MLP neurons of a small language model. Each row is named by its layer, matrix (up: input weights) and neuron, and shows model dimensions 48-175. Each number is 500 + 40 x the weight over its row's rms, rounded and kept within 0 to 999. Numbers have three digits each.
Before each neuron's rows, "fires on" lists the tokens most often at its 100 highest values on Wikipedia text that the model never trained on.

fires on: "-"
L2.up387:467440498565507551538484590506511493564395508535507461460505505517494494489451531555578513447480567486503525501568518538481509415470468468490413456473520503547503435439501496505433539532420447449531499463498489514547495539548453533549491427477495519536462491559513494522523454508387495528480509512462536476499444515503500483508537528456455401524424548467522530515519496460469503549569

fires on: "Career", "ing", "z", "ab", "ography", "ame"
L4.up8:511520535472483463489507470476551464448505568480501538469516521569483493526543512535477432502474527464483524555539449523492555495544431462492452451402501500495507510449520491486515442454525523491533543513635506438437530587462563579540505503489525413458519484494494475565497495458469490546393536444524468565500509480566530561524544426509518494541511405491525475597494513491493513474522

fires on: " C"
L4.up408:503429506439524511509512481516536524535500503531481482525493498483462396509464508526499458530531583545502491533539492528582544478514456501508533499442549542448599440492521496528461447512458509476407486450598491523506513474549472487470573443525570475539442514525517458543494454452475590530437518461551486553421559486457564454489525517444495553558485462508525457517503492476564468556537

fires on: "on", "re", "av", "uss", "erm", "ort"
L2.up546:472515440500537526508486533507429561533495422510475521499490475513502535523537521505467539556485509505495490500504482486485544487503504514446464517468469525451474495464562524548487439490492439512495524477475487488439514384507549462441510562535493592472518538508448511469521521488481461524551447425467520414543467544550536449452472468455512455522530487475508428513492553491529503446464

fires on: "ass", "ography", "z", "ro", "ron", "t"
L2.up407:531538450512490458543574531469521430477492604433529526504551482522497600487563472454529513551494528516464473493510488499460468483585515487477545449489483557451518542465508487545492519494517542497478484504495522551459490490486474507477444463509501511512531496533502451490536576525475527464441545431488500452589457506560551540502489427499418498466518490532459503541504460578419529468539

fires on: " rec", "ec", "ic", " Rec", " subsequ", "on"
L2.up551:604459474495459487518447551460512540549528560569511454503481427553499465520525487486469498463480493508506494509494518493561453494550550456479466526435491443474508486511492465522465574499478500494459442434478569436454489448540525482492479475460571457514515498502528521470455443503544538463476500470457507536555542533421473503464452489491500498556555530469525535509436468492471482477558

fires on: " Sw", "k", "sk", "l", "w", "unn"
L2.up264:458601532501539537458552477475569466519509489472466470528541554554520498491426430495519558503435452504504529529432495528538481443487507474536493500506521549486528548526490461515579569554470538452533504576499476510449494523477551570566511543437463546517478494448551522505521459465426514470533535479579577572521482508456548510503481493552497488473436491485552554450467515417486495457470

fires on: "le", "in", "ine", "ort", "ree", "anc"
L2.up638:388513496493505527479523483542478492508540448471479534482480445472528529532550458412489537470514472535520489514531518475476550523557599466499512539473458504534496532527491502486516487462469509392431592490468513414535526445469512440463539504507470483517517489486526485556541481499608490543495474491551518535449517521481456473527519517483501419521474507485491405492452606466505506586499

fires on: " r"
L2.up679:493459512519488457506429540517550517447559512524461464444464533510515481567434559534493462461476471462471586525510500576496523460511479544486521446428528517531525501548481484504520506487515493575492455476454526507474501533458525550460508518471511546476504577497406525574564478506498475532476459515458539428485506479495513503492490513485504481521503522433479419523441523579476594429588

fires on: "re", " She", " she", "che"
L4.up424:540495536488453455479523446504537505521406443494587575553476510510453437446488531424421539523525483558534519523505454514588538484538508525526454491530494469449510541482469459548510441496429497510454520454538448483510459503527411568432450443482471500561509468489493470457553480426508448499487435483596533492547436515437465501475491533514503470472484552470474543535539527474484518480547

fires on: "en", "io", "ia", "u", "lection", "ing"
L2.up305:524552568421495460541492512514461483495499517451438474510424521464541450482486530519506499530544557503453501506487539445542523526566482557479455529530439488548503518438482517516528521491540512526493523525516492503523508495563494524570475522524483540527560523534492464483462530401471484552447497424515530553429453501520458501453451509468522497424425511522507500512534528446550532496496

fires on: "am", "ch", "ron", "us", "im"
L2.up728:523468488541536450513537536488479467477489519520510486471486467555490477493496532493477438554465550525465488563430522482513517461554555536547522524502560513479541523517536523504476497517422517526475463506498523528477497495477547483461455517614487528451516504577531532512477563495434482507429521452596482547512502547502532589485506475538469506554442500551461449599420517472489521525535

fires on: "ard", "ph", "w", "ald", "m", "."
L4.up240:463503567524522489509473534462510418501425489538473524554486497513480537436455535480482542480504479426474498462471532510433454516505512528532536516512595483516530485481484470457487522470481474404425530510545441496497535528481484517521565541425398539447562498473512518569491504511457548469509466435556502450458481478557464599470443487492390503452464533484491548441566530542524491480474

fires on: "ab", "ph", "qu", "ore"
L4.up486:503495464514488506488535512461433461541485539512472521555510501423507475463479498521513537511507516451484607471531452543476494534611461493449501511487505529479539486521468481556521557531541555468501483447506527604489532537485521531425560521426500502520542518500522504535404438525508602494507475370440446484472484512545477454531531469535485544589479533568523423452486431566515492473483

fires on: "est", "ig", "en", "ales", "and", "or"
L2.up275:495544552396462472494465410553538525496529531460469505535537506544478546457452490499496450485534480487473510518452480514498582538494511459470568456482457486536478515526520582560481480490548513470519481534529486481481569472567474552590521435443473532461518430467534536508439585476577513590456546508466383609502509522512478536488494555546502463484471509444459469467447523445451501503550

fires on: " H", " L", " R", " P", " D", "H"
L4.up566:403496501494472564499463501521516448469535466427465438542479521473539455527465454545542519534475481430481453525486479482523477527458415555535449547568512502406489550484488474510403478553565460456460541510517551531499539434477502494462465525522512530507559482568502504415458516591516550478601498607458487472502521485525560483468472523492532513453458447443519528496513470510495480469497

fires on: "b", "st", "f", "th", "y", " b"
L4.up651:509470502539577514477498517560434513504504517469525490436476468516525540396547506522504483552515487419518513471560500576545564497525495430533434423572495532456478562486538403455597455497478517566511552403529483534470503476528494553477501532492489481521506442421520562482475500444525478520454533501491564546451526517522445474445506510557494487451510520504569508518474595526409490483562

fires on: "ab", " or", "ast", "ook", "et", "ing"
L2.up486:528470458495471498444424514509401480497523534600440517488521567480396548429531481422464504552513513450507471497496474530506528525461552537535520440501510517480560457411446561540505543542517542494533503513516552572509571459560481468455532484496472474532468449518540539483490535491445523410481508525582468534476521454507498478477509503465479506493582553565458508516449477558445418506480

fires on: " where", "n", "l", "S", "M", "om"
L2.up595:451539550487457509470471472501504533549498414516503494552512493447493497479498443517571546488507516541420496494573524458541550477474557467475440548484493511479495465448518538548523565504552528440474546571504539504612512490481469465541551488492542493532423502447479494513464544468465545489490453459528489516499531468454452482471484488473431434468483561535509408569516482528426454528506

fires on: "et", " died", "ing", "ra", "ar", "'"
L2.up161:530391504512526487524477504456462476522518421533514508473530564514544482495456482482568460532447503511459520525533576504534483484515508487433467474549506458479454506503554548481537452570513455510526516502483562430506467449512530578504536534553525559515497455539532461442443539481526524520491504572526500442503537515514449453577474493494489449462479498479532448545508447527542463440545

fires on: "al", "oy", "amb", "ar", "ow", "ak"
L2.up30:427505543517531534407506515456485468465496508461436489440504531458469515476557489510502525556638462470483483580515479532629578510515518540570506491506575438494511546520546491434566525465510512536560534494514532568471430469499496549542532477496493472562506452464498488487530441504501558400494520512480522513477499458542501470567475514515522525448517460523453464429454485491446503488520

fires on: "z", " up", "s", "'", "ham", "eat"
L4.up687:539497461514521488494483493485539437575570485507474579505523487524428577535430453531548447516477537443477550546536454406466567517504533476494512534471541530582535523552423520486551471552418589461475430464505534547479515498552404509492510558514537470473520518553517458503502475515515526521457541484471483454466510506490478552474461503498462511486564511523479540528509487493518460525530

fires on: "at", " Fin", "v", " fin", "itz"
L4.up548:512532519488503526528489608506546416541372495460486503542474527556547600532459479470480504462439541507437508442497480527550435509441491494480503558539498507451556496470479471469507509552468503516463529546489554464506488552471573523531556453468476490464507553494508558543481438552452544479532552425514489421480550504444583490502466561536508546412465501431486584469440550515434520482487

fires on: "ri", " IS", "ran", " Kore", "ge"
L2.up560:507490465629476566493514543539483539473569485479544567509503436469465533455491493471443464494469503471554491533444522477492531563541546606514509560552476481453532501506519488481494544515484507538481545455435414502557445509473487536523566480458547572552476483523530526434476526518520500522443562433483561513499540501543548550503447529543496565416485548522475500516400558554491446417504

fires on: "/", "T"
L4.up15:546538501516551441566501506540457517498482534541453577504443528477461476502460479524466465486468431515512525519553485549468467523478439443402469517467474542480586480420494446571478565524488574445535470482442513551510473465542549502481584437531489510522538560524481511435494489479440530478455509561538535517546504462518597464469529508499491428388504546527539511514520496511497553551518

fires on: "S", "M", "P", " M", " S"
L4.up573:573547576558489423565493469469428523460508499562517447556488518546605514549544470475520544497550464510538510544496489512499436490502510511525502516467491524575504420486545504503496459560515513518466501527446531483423500497518495515456463459428482430572396506467524454482460520518433459569446548452464499482494461421464514571524510493490466518547545405494497548495487526525516460459522

fires on: "or", "ct", "'", "um", "ar", "as"
L2.up584:517506525472510529561459506578445472504416500529555458529576514485469446437463452504473507508515550466403456479543571446497516508548543476518494502475538514558506507548507537473524516539481370516514467431548533482464518459515447504474488574536549516486499531563493562530461506516451496537464453463490516497563593498492486459464486549499564527470493520446498504522515580601498484473521

fires on: "-", "is", "ok", "iz", "os", "n"
L4.up675:537525513553515511489532548521546491551519487467491469482529512513468510451520465520513513459505458493463471477513487519535468513490465510505456448471468469423543497593460445479427500491492469533481536433464441570482428554615491559449469469495487469539492532495503486487478463424508463538524479435585507485525466573568529463602479494530457513478453479480540526468461530501516577524542

fires on: "D", "S", "P", "O", "V", "C"
L2.up150:529500484554558474463488529474543516500443486533536459506519463506488463570438449461496485564550431599529514566485500468519565485501483528490468560453496575575494481481492528510500480601418526512492569478505494552586530486541522510421536477538471466508490485508434498488536554529503487505424592466474532525504534559512501501601503487508487535459473565496483507511538539471620509562446

fires on: "t", "ou", "one", "ary", "ist"
L2.up694:502536550513522449447472410510517512471479480529465500449515540445522460511480548453528543501487470557490529500513439540491524517520561511487557502475434427553517432510431529501516387503420436467524507561483453557480549471585477482535558527517464561489522443502522418521449506458475481444507509472504563581525421489571483516487530531381494507527497461455495573495468481484562491524514

fires on: "ing", "ow", "one", "'", "ways", "most"
L2.up225:551493524509488517469522451597468527528481464544545565505490505446407489462474519473439468465491560445506462542475493478483500464484491498547525531516582474496418556538460489543549522490529497437498493525484581432483528602515470403482524519478539472484533461533545485548504503509476501480492528443455418540402520545524520520595543507452516468546522467452477533512444458513517469485491

fires on: " list", "on", "ist", "ak", " List"
L2.up84:501495569510465505508428475540507580545480486442527518537519519522521536497494530487542520593490426489506438441507554426537509453493478562528493489559477490434529451454476489505520475532513471446497533594460580554491494504512480473508490483479511487494432578529502457508471450461451473497485591470511528530543534547579528502483449506488482513526558491491554503595550519517462503503446

fires on: "al", "er", "qu", "e"
L2.up514:486460534550537536482505466515523510547500553516483499510443498538500527526487460521523508480513463447543543519548522563511411484507494468562544560509428500579552489438543521464506468529537543512525491526505572484437403494457562558539480488534458474538547482470482473428524491510432427491460542462515438507476537455493441473506455532554482439443569526450483483541465555487485495554528

fires on: " South", " North", " West", "ah", " East"
L4.up587:489482500521447469470474529473482450493461472488555521523463557450480474521505446455513533454473477517456516452492489499487481579551557471482475561443558540545443521488510425448466485481566495435473478508506432472541488515438599562524551464568475487496494505531517516493526490530498516494522494515516556509480532585531522567545517474568488473479522418530592488511531477436528563486470

fires on: " made", "v", "at", "iv", " tra", "p"
L4.up215:489467588540452476460520550519482461557521470462501468488568478525512468537437462466491516555511463480430558466535534519560599453498495468460459491533509414495497441531517501440457507450533549472446376516439538456475457486510463516524543531452476529531501546513528498565567530492488459447450478487527452503488536487522565529505494527472510508467449498465502628441511512453484562517543

fires on: " (", " ", " six"
L4.up331:470544562517522465527500532438493461507471518501498452517507500498504513411579462558488470503378559495553549486487467494507477452474443564515500507504514449498450425457461468504463512486509485462483492508442516454531498565522474553544516487517513484553494520499469610518483541486476468507550534494470462484489515549584483510498582487425450476469407483496498516506494533488476524498585

fires on: " |", ":", "2", " in", "ers", "h"
L4.up164:551445442535467512491482430494503458447519481428479556487436473475546501485510477452518566460452515557462462513463490476491455484567407495426492526486483543554505552360536491503557518506510527480553488457492416420540482520556527551525567516436522508535525480460479551504460485469488548469483568502516478511517522540454459530483436506492533579522506471525493496520414463480516459546535

fires on: " ("
L4.up236:517451482529435456533483498530527487557479452480400417537449511543389521409492514497506488432478470522458531486501467572464501533492514488470535501503537474510498407523494527498452468509514516460443503506540585489465464566447537547545532532442539520448515524482562611476444497498430549501521471497487521473473612452508527564516549474495554423496495468477527411485516513452493553571549

fires on: "us", "t", "k", "ort", "in"
L2.up651:494439502490457549494483523557481527489490493563565449491507546514495510413578442438491585468439565511489413574459487466437481451542596430501547516482474493544467502576490508519429536499414423495490528516469514507524493466504448470534560529529524520466557479509581464553439514471543552571494558483501543508513529492472545497478492542514492548521525407537486462531481494485457583511545

fires on: "on", "olog", " histor", " relig", "gan", "us"
L4.up254:562432559483539447530471447519470540487439523536537489456500519452520466473495428484491492476510518422486475511465523542511474452536496534533483455495444534508490486484544503509548461507457447567474452469523471477531454412536453528424434536511528558467501549542434415481533516535479529479476563359489506477558582483471520501573533554501482541555521499498467538510468422447544536490556

fires on: " –", "or", " -", "l", "lo"
L2.up40:522462558478513495533540464558504537496457469505495550511482454498463492563495495448438544503449517450518524497475518504481482465497586493429481558533469515496471489443491483491451490497446471515509464464409493534481513605515533466534523526494532500462541484491483559540452519506428518582547456560435505502546496482522510395532459528546591435383397552507493482505482466483511393493465

fires on: "ah", "h", "ach", ".", " Franc", "le"
L2.up548:527539549522535486525499471510489546503499444509450516453499573452529471542511513475442551490475494398550516460541493483450542506512439507525515458498508533538485498435527475535506506492501477480471497498510482367376470411517542497458474503522534498483472534444514485506464490434470527441630491440429543538436506487497469466446454511538459506459448447510539554581505471508432496526423

fires on: " sub", " h", " Sub", "ub", "=="
L4.up251:513551481531481506462499515505574482569470551448467555486431517591541437504516449533510496533555550500628483505522516497463497538621431499570492497487480480578514498585482488527476481435500486497438500422492502513435482495459478531503509469438505550489492520493417462500433467456496447527495522529544581520565471447473478483500513467522584518539546456547488488536485481509479524508535

fires on: "c", "'", "-", " "
L4.up583:483552472509510524512509456527477497528455481517558481471497487582443511505539499471557511512535423501512519425543460530486469531461538497556614533497532488537501543494537474473509595492434530470513487577535426540523441495552462541421456533492512488514532569440482525516510406529463489553495539457504452476479491462465552472441509419561489518497422528464511527509510517460530552483532

fires on: "az", "et", "as", " Bo", "ing", "lo"
L2.up304:553487496480440521443537504497544548515582564515456500521537483443398484532501512516497546557493574458528525531486497500558570509529478519471498492541467531443415495578512527550505526586478460519484495488506532505562522548477445560454508510470463466454486501528489509451496530451476567515564562548516419463498550568518472521436621508503449547499531492568443569609416473521475464437451

fires on: " States", " US", "."
L2.up461:494589549473535442493510524482472509528475443555549438502432477496438459525480529501454484481523414495478458536498579451514463476512442492524555505531524504522464466524473511565507524507558487433464492504587529493526524563457505523566497481513545465491531454472504510603507476469475467473419481478481453489529530552590439542471492538501517549463554470567517449487415470502526495503457

fires on: "ad", ":", "ro", "o", "ay", "ade"
L2.up352:462472546505513533426495444440484499485456498421486427481488519495454413503507481473503494566541500560472450574554475527466484483439420537491455484501440530441475579522486517578535471481474470482439497530528555498489477529481523548501472571462559478532518492580502515483457543484508498410499477453514422486521495529515481494491469473478557452465445490548504493540470507525467525510455

fires on: " Z", "os", " z", "z", "Z"
L2.up226:546490499506492558503515528540480535518500529532467486535414456508500473457541477518465516442547519510520526562573572479586450513492493549536428466518556512560505540525526501501475498596515494466490461491567513527531539516572437487526451458507510526446550548533521503479386461538470532560496490513546543488492558488488498536519532466576454464468544572450470449508510524439364458407477

fires on: " ", "-", " dis"
L4.up61:465536508484546572490501475513402509507545559502548451436565499452556531586542542447534538460519512501472517492539477530508526401513448471563584477516476457523506493450678494478502503573416505491555440497465612487510514457533470498466504452499477551501481436487489510506535477481525466550567515488430508528500484478482499459531496518512511468500437512537510498472528510480492562439514

fires on: " W", " P", " L", "ly", " originally", " T"
L4.up648:434489456463541476550524423514479445453503473473538485434496537501476483502512462590518510451490477474531455520482480527534497490482452504515513515553538529501493583492510526512455511484474465502491564498518470477514468415533466508481558526508501440546523483529465502492478570573473475499547509524531506472523492496527527453490485449497502548446501485411476550608599489558473552512538

fires on: "in", ":", "ad", "id", "ag", "o"
L2.up141:546461558487499495436573502482477478442549510483543510498533542499597480524503455464536488516533475507488469501503498535456427509435415516522521521497450546408579561452512475577516464521518457560434557450586475514521516486517537498451465523549493493466524544527517543563498462520445554501493504506546493478516476459512530502515507494487433520466523485417501475541453504554462495442478

fires on: "R", ".", "ob"
L2.up379:532500535485497491486477404490498501440548443506509486528452466488538471463536525526461545571529480496492550537543512521535493455556463470494522458525514479488576509500437464530497502484494469429492486537528526494534496512468509487478502459497518509508482490507467528488516496473478542480443434523633552538449506521492495486501495509521504626557508457434562468457443510570533434459553

fires on: "p", "b", "d", "amp", "y"
L4.up362:489544581503538507523545538520531454467557515483509443488510487521484416485506516460540516466544477440526497420451481512492471566436478488539535533550487486506538450526477525530530433540470492411543540506612526510494515481496487531496510523487520492582534480491528506531517515532490515516427589521500491468495543592480505460512564540543553489448521490523537588566549506518464486482502

fires on: "ern", " con", " of", "ary", "ative", "ow"
L2.up703:478553547451558573468477488548527482441498492447549512519539509493507484439471502492550446444514469546540558500491563472534416531560563489506535513468545501550492420502471559556449554558450513455508576474567490500496535552491480487531486509550491472391567493520550539491409485514486521510495476453474439408467495516513522477454493514436506437509522555489519477514487527497448514529466

fires on: "al", "ak", "oll", "ac", "art", "ut"
L2.up618:478447514511506444508490460481482476479549502545529498552546541538509566481510529485450513520586517433464513519571558478492514520474528568589547475533453442569514497482467501460504551499493547547526425455462484530524468523484554566463550429432503442534509476450502504471470536518433486483517549466451452417481540526541527432454501538574414489523536533595495503472507509508506457510527

fires on: "ol", "50", "he", "at", "30", " Hol"
L2.up286:508447426501509543553523534557592466513476545518452498533507481438532540542522522504437426473390494485511508448531573480599556462429485546569510582564481515495421488501539496569502482531523551453470461545508531551506577508462515461487543461490455467504484499476504530526475454467480546533508492528557560568481406552508444545470517436492484496493492445486508486506479504512515488557538

fires on: "re", "ob", "res", "it", "uro", "art"
L2.up709:475545630540513522506535499500453496475502536510575549441488567559571483454524500491435487490404519499532441504511499543500527500587484523556468468518470490487450424552572498480509565547483508516451539487522442483570542462500485521501501469510527557515535455522466480549532502598448463487516477532488528416517455523445529551481503491438468531522485503477450482527537514476522510495545

fires on: "ig", "it", "f", "and", "fer", "ust"
L2.up431:431515568529544513424475586521492471480513564552464517549463545536578526538556565536454443498530509506516476525529488517522508488538394398563495556476498478528476432419482483494536497486612479451509527486459407536521469514538514561477535465471514437491508484529524486598513509490623474456508517550495535489465432531462500482466486488445532486473418516468578526500460538582470489522495

fires on: "ou", "ow", "end", "oy"
L2.up299:453515448509548471478536438516449411510509503428452484462531580552517478464512482523506464490492500439492522470551497466514582459484462471508550409502526492466567518459493516498531438508437485465499521497544534482504465526508531464456491458473437501505464486450499507479546497509467514520439434482530512569484468530577519497498488567574485574469471491563480442514493509468510588458479

fires on: "b", " just", "ub", "ay", " not"
L2.up344:547448527499444470534479471484471589480523493576556509472485502462517490517518458415459568475480449517508493519475494552535458552518575582534550473493512497545503515508463526564537475460473501485548517475493510480457507445492472433476544520509534467595523511543527525523495541494564488461476455515453575510415497437487572487483451563536461506438525536496479414489512551537439545518482

fires on: "p", "ed", "et", "anted", "le", "duced"
L2.up455:512498513478537509585463553504561498532562474481462489443506513407485510478477490412486532531498468513524515460431526531407518443494507484507502523504511466504511528474491473469491485493468426440484481499448543458512529487504561416478549553422487497440501545484508553538530522496442594581541533499595468560422519535438436540540481473449440470456472467478442525514442531528568462562442

fires on: "ar", "ort", "lic", "ail", "tt", "t"
L2.up620:491476485531506493402470474506429463494455506509483513504490451479503530473558487489456545530506533422556525481416443536509469468557459497579526534479538420508391519517476546540473491572481413452527519508522504531597474494492497475470538496486453483490521482496520512434452467567483536526580465566481600479490472539489528466575457467422488536529550456517469519486494543564513602514537

fires on: "av", "ri", "ir", "ol", "ar", "erm"
L2.up693:487510548484488552474541561507494527433550507523470483558575535493519533450478505493563514468572487454460433504481492597517570562453500436471489569491408484501520514436465526551483499470495534398516521505388509465497552426527541487498524490423546574443430499512547567456497543511455479458549406433467614474474501505557429535564469505529508493528476471475498510539527518519529529487457

fires on: "ar", "ing", "x", "ave", "ind", "ect"
L2.up117:491507508500493485492528503502469592494561499480475415427567483514494499498499400511470508450624523512495419536491455544520514543498533500476597525514553491513533497528500569519491506487476458519460388513486526491440514525520450456486453474538489506525474502489515514555443503515537504546585500533592513464487536568523518519519454538459464521551549557497452470446527553474489509459445

fires on: "ater", "st", "p", "ction", "et", "atre"
L2.up493:548402468550526502539490497405488423556535482453447536541485467418429507480381525481497548520552514505517488473517482498500566541510544525510486503519507478514485465452493509474497493470512493466511525502535471533521494462553543425461537437474438486483482560440493473482491600417564517510489499519373487540465543515471546488559509567509508529489435493475506495520480509497562441525524

fires on: "re", "ow", "el", "ter", "on", "in"
L2.up614:432470507489475552484560491444526538511466397431425497482525536526486496506548489482491459535440502476463522445450519440565551523520535446599501470521511486461467515533444495445485563554459498490466463481580546504529490512540450429478537476523450578492498459528508417432510501481509472479559533473548517449516527525604561487463484521493452531510460589519468533544472555427509451489477

fires on: " (", " School", " ", " Center"
L4.up12:475492567527577526498569497496582474417494526542609522530547553551520529510519531501464537513556537527497505550514461482547525483484533469594520496474504506491458545499498524585577479503426509492545500489441489446543488578466515488455555469520513411543467528466496532487440537400473479481547527414480470553501500564535406464434546487482512424511477535544463530496466481534530465438504

fires on: "re", "and", "port", "od", "ost", "ation"
L4.up634:505502431607564548465526467505520485513546539500482490519392512514540518491518514440497511463487469491495473458480453504564443514514440523508505553503517535527578473465535556579540575539536480443459472440462559565589442586453507516543491449468543522539465477489458527474481518559505597496500496439511498481490449524494500519506495462526471495488464498429576460458533442473524464488489

fires on: "th", "if", "tt", "ale", "ah"
L2.up53:482506418508543610497567476491424507507464499517598470502500566513539521495499529500499513487526452490482526576442489497465491506515490470550517479502517483490553479525542436570490559465511568522523504523502513576587487525474490480460511459503469492492528473551555458531569481619462481459474563534421470506502495496537445530440438526539546570456501514549479427543533497441541510497582

fires on: "enn", "w", "uck", "el", "ack", "v"
L2.up617:523494473551415462507512477507565544516484507527508456491480529530485498479451508502485530479475505537521420456456608506527550539451537512518582497472445511541485527463464500524553471482509468432480557562485566460541581559532516533562502503453497455471547518443501534560545517428454476540534572499534504466500552432494548495474553488496488474556509531463511575495460477515495500478513

fires on: "ed", "ath", "A", "1", "ah"
L2.up323:607528448479533478539482538457496548453493471439458499511568531510494575488524459517565517555466533489484467529453565593468504497469473547471540544465494480443460499446474506505532591469525467545496547534611533514499504543509533473496505486450475450474491573502485519528497412527522486546488557457427481421468525502555504521479487503512558483480513461533519515527414544492527535496485

fires on: ":", "L", "ers", "FA", " |", "ember"
L4.up660:514493503471519492478503460584558512430456550456520513445490500468520531476456479465574551505469451581512428537542468512469631482514496458509519539498535537533511542496497529496503480397460473519489540521581477469491532560558489540506498528460574496475527413465461526547466553520459522538521543515493491482549494485505552449512500521458509498506507469481472536571434456478475531430582

fires on: ",", "200", "202", " s", "/", "194"
L4.up85:467478573495497494552478496531500504484540447540589556559384529581529534502485443543455549464493471430492566456512571410483534489469521456500461531515485495479554552513498559504503559450424535420556511519542524460435561509508495481415556514525557513502459502523482559476493494477449495466510464506567454439536399465484583465498484505490486466481493470498562512545547448426463412548521

fires on: "ro", " post", "i", "ti", "uro", " well"
L4.up298:483445622509502535469467543516461540483441479482468474505491575468487445436465455473505530515496521527486492496509476546490535488512479445465460450510457499551534500477491465460512543525559518487543483464599476564488523503471558474547505430480544507525517507447481543443453504553484482500492530573457490456520489480462493531519497410445455584479497457531497435531523538483456430501560

fires on: "e", "ie", "ce", "er", "ay", "le"
L2.up492:510458522475499499470483523563516484520478473535452513534378470495533510478492470481464503458521488482508484567467490438441482471461497567521509464485471433566492452450532501474530488541463453561498475508530488474486515539475479529516427531525478477510514620496529499469534527519491450536481441450501484521500520478449514477538447522498429522477513458439472560602455561517469460526468

fires on: "b", "us", "er", " def", " inf", "or"
L4.up118:528494479503475541441492506569554581474521503489500510504426460500481480499523522545463578489535477486510530484572496459531486551480475484483549462521520552539472441517508443525540416452540448504454486479525504485516592502453521505481516527461481505496483512439544513517548573590499575482468507544529493544548537506449466396502495492485502470560448550538550507550486572547469500492446

fires on: "s", "ly", "d", "z", "p", "t"
L2.up722:475496442513469469502549522515561477530521537525513509540440434546479546520509473447560485562493445415488498550411524453490509522473497477532516444475518486549505507535450545490459512538469564536492545433445546528506465454500484484507536450469500485452473502448489447547460501513524579486500533461416465567452456492513526483468507541564471449539563510520490544508451532616477527540445

fires on: ":", ";", ")", " War", " –"
L4.up763:448570529468549413516491523479529495561442524505558478567505477496498449508516528466442489505471601536470498500473511478487517544510460516581492564555564509505528510511482522498436522499507500472524499473499503476538506501496537536558535461492528557466516480475479480471514592498470454526496524514525485446540504508426440443517417550491504465473472444510497460474637453431512473510490

fires on: " |"
L4.up538:487463515537439537512523527577480536436504546475549516541514503496513509515558539490503451544502533536513488509413475564553521549539450462576557528459501514535465557419504466511520493431485487545474476473504480486512501423502548507469531430507549533541556504496448458516483497591422376460508558515432482467445514502501522531546502427557463510483476494449516496503570523556513502454576

fires on: " |"
L4.up125:453491496501457615442544471520482497526541542491516442452506500471517468542515480483494486526486561456447512454488503517535407491587403526552542589526477488546515534536457504494484453530511474486479488488452469496493481476456428455520513473515540479559479488579482421457508501521498491495588572528534499448497530494560468485519484540558556484506463516438561518483505471568523484482568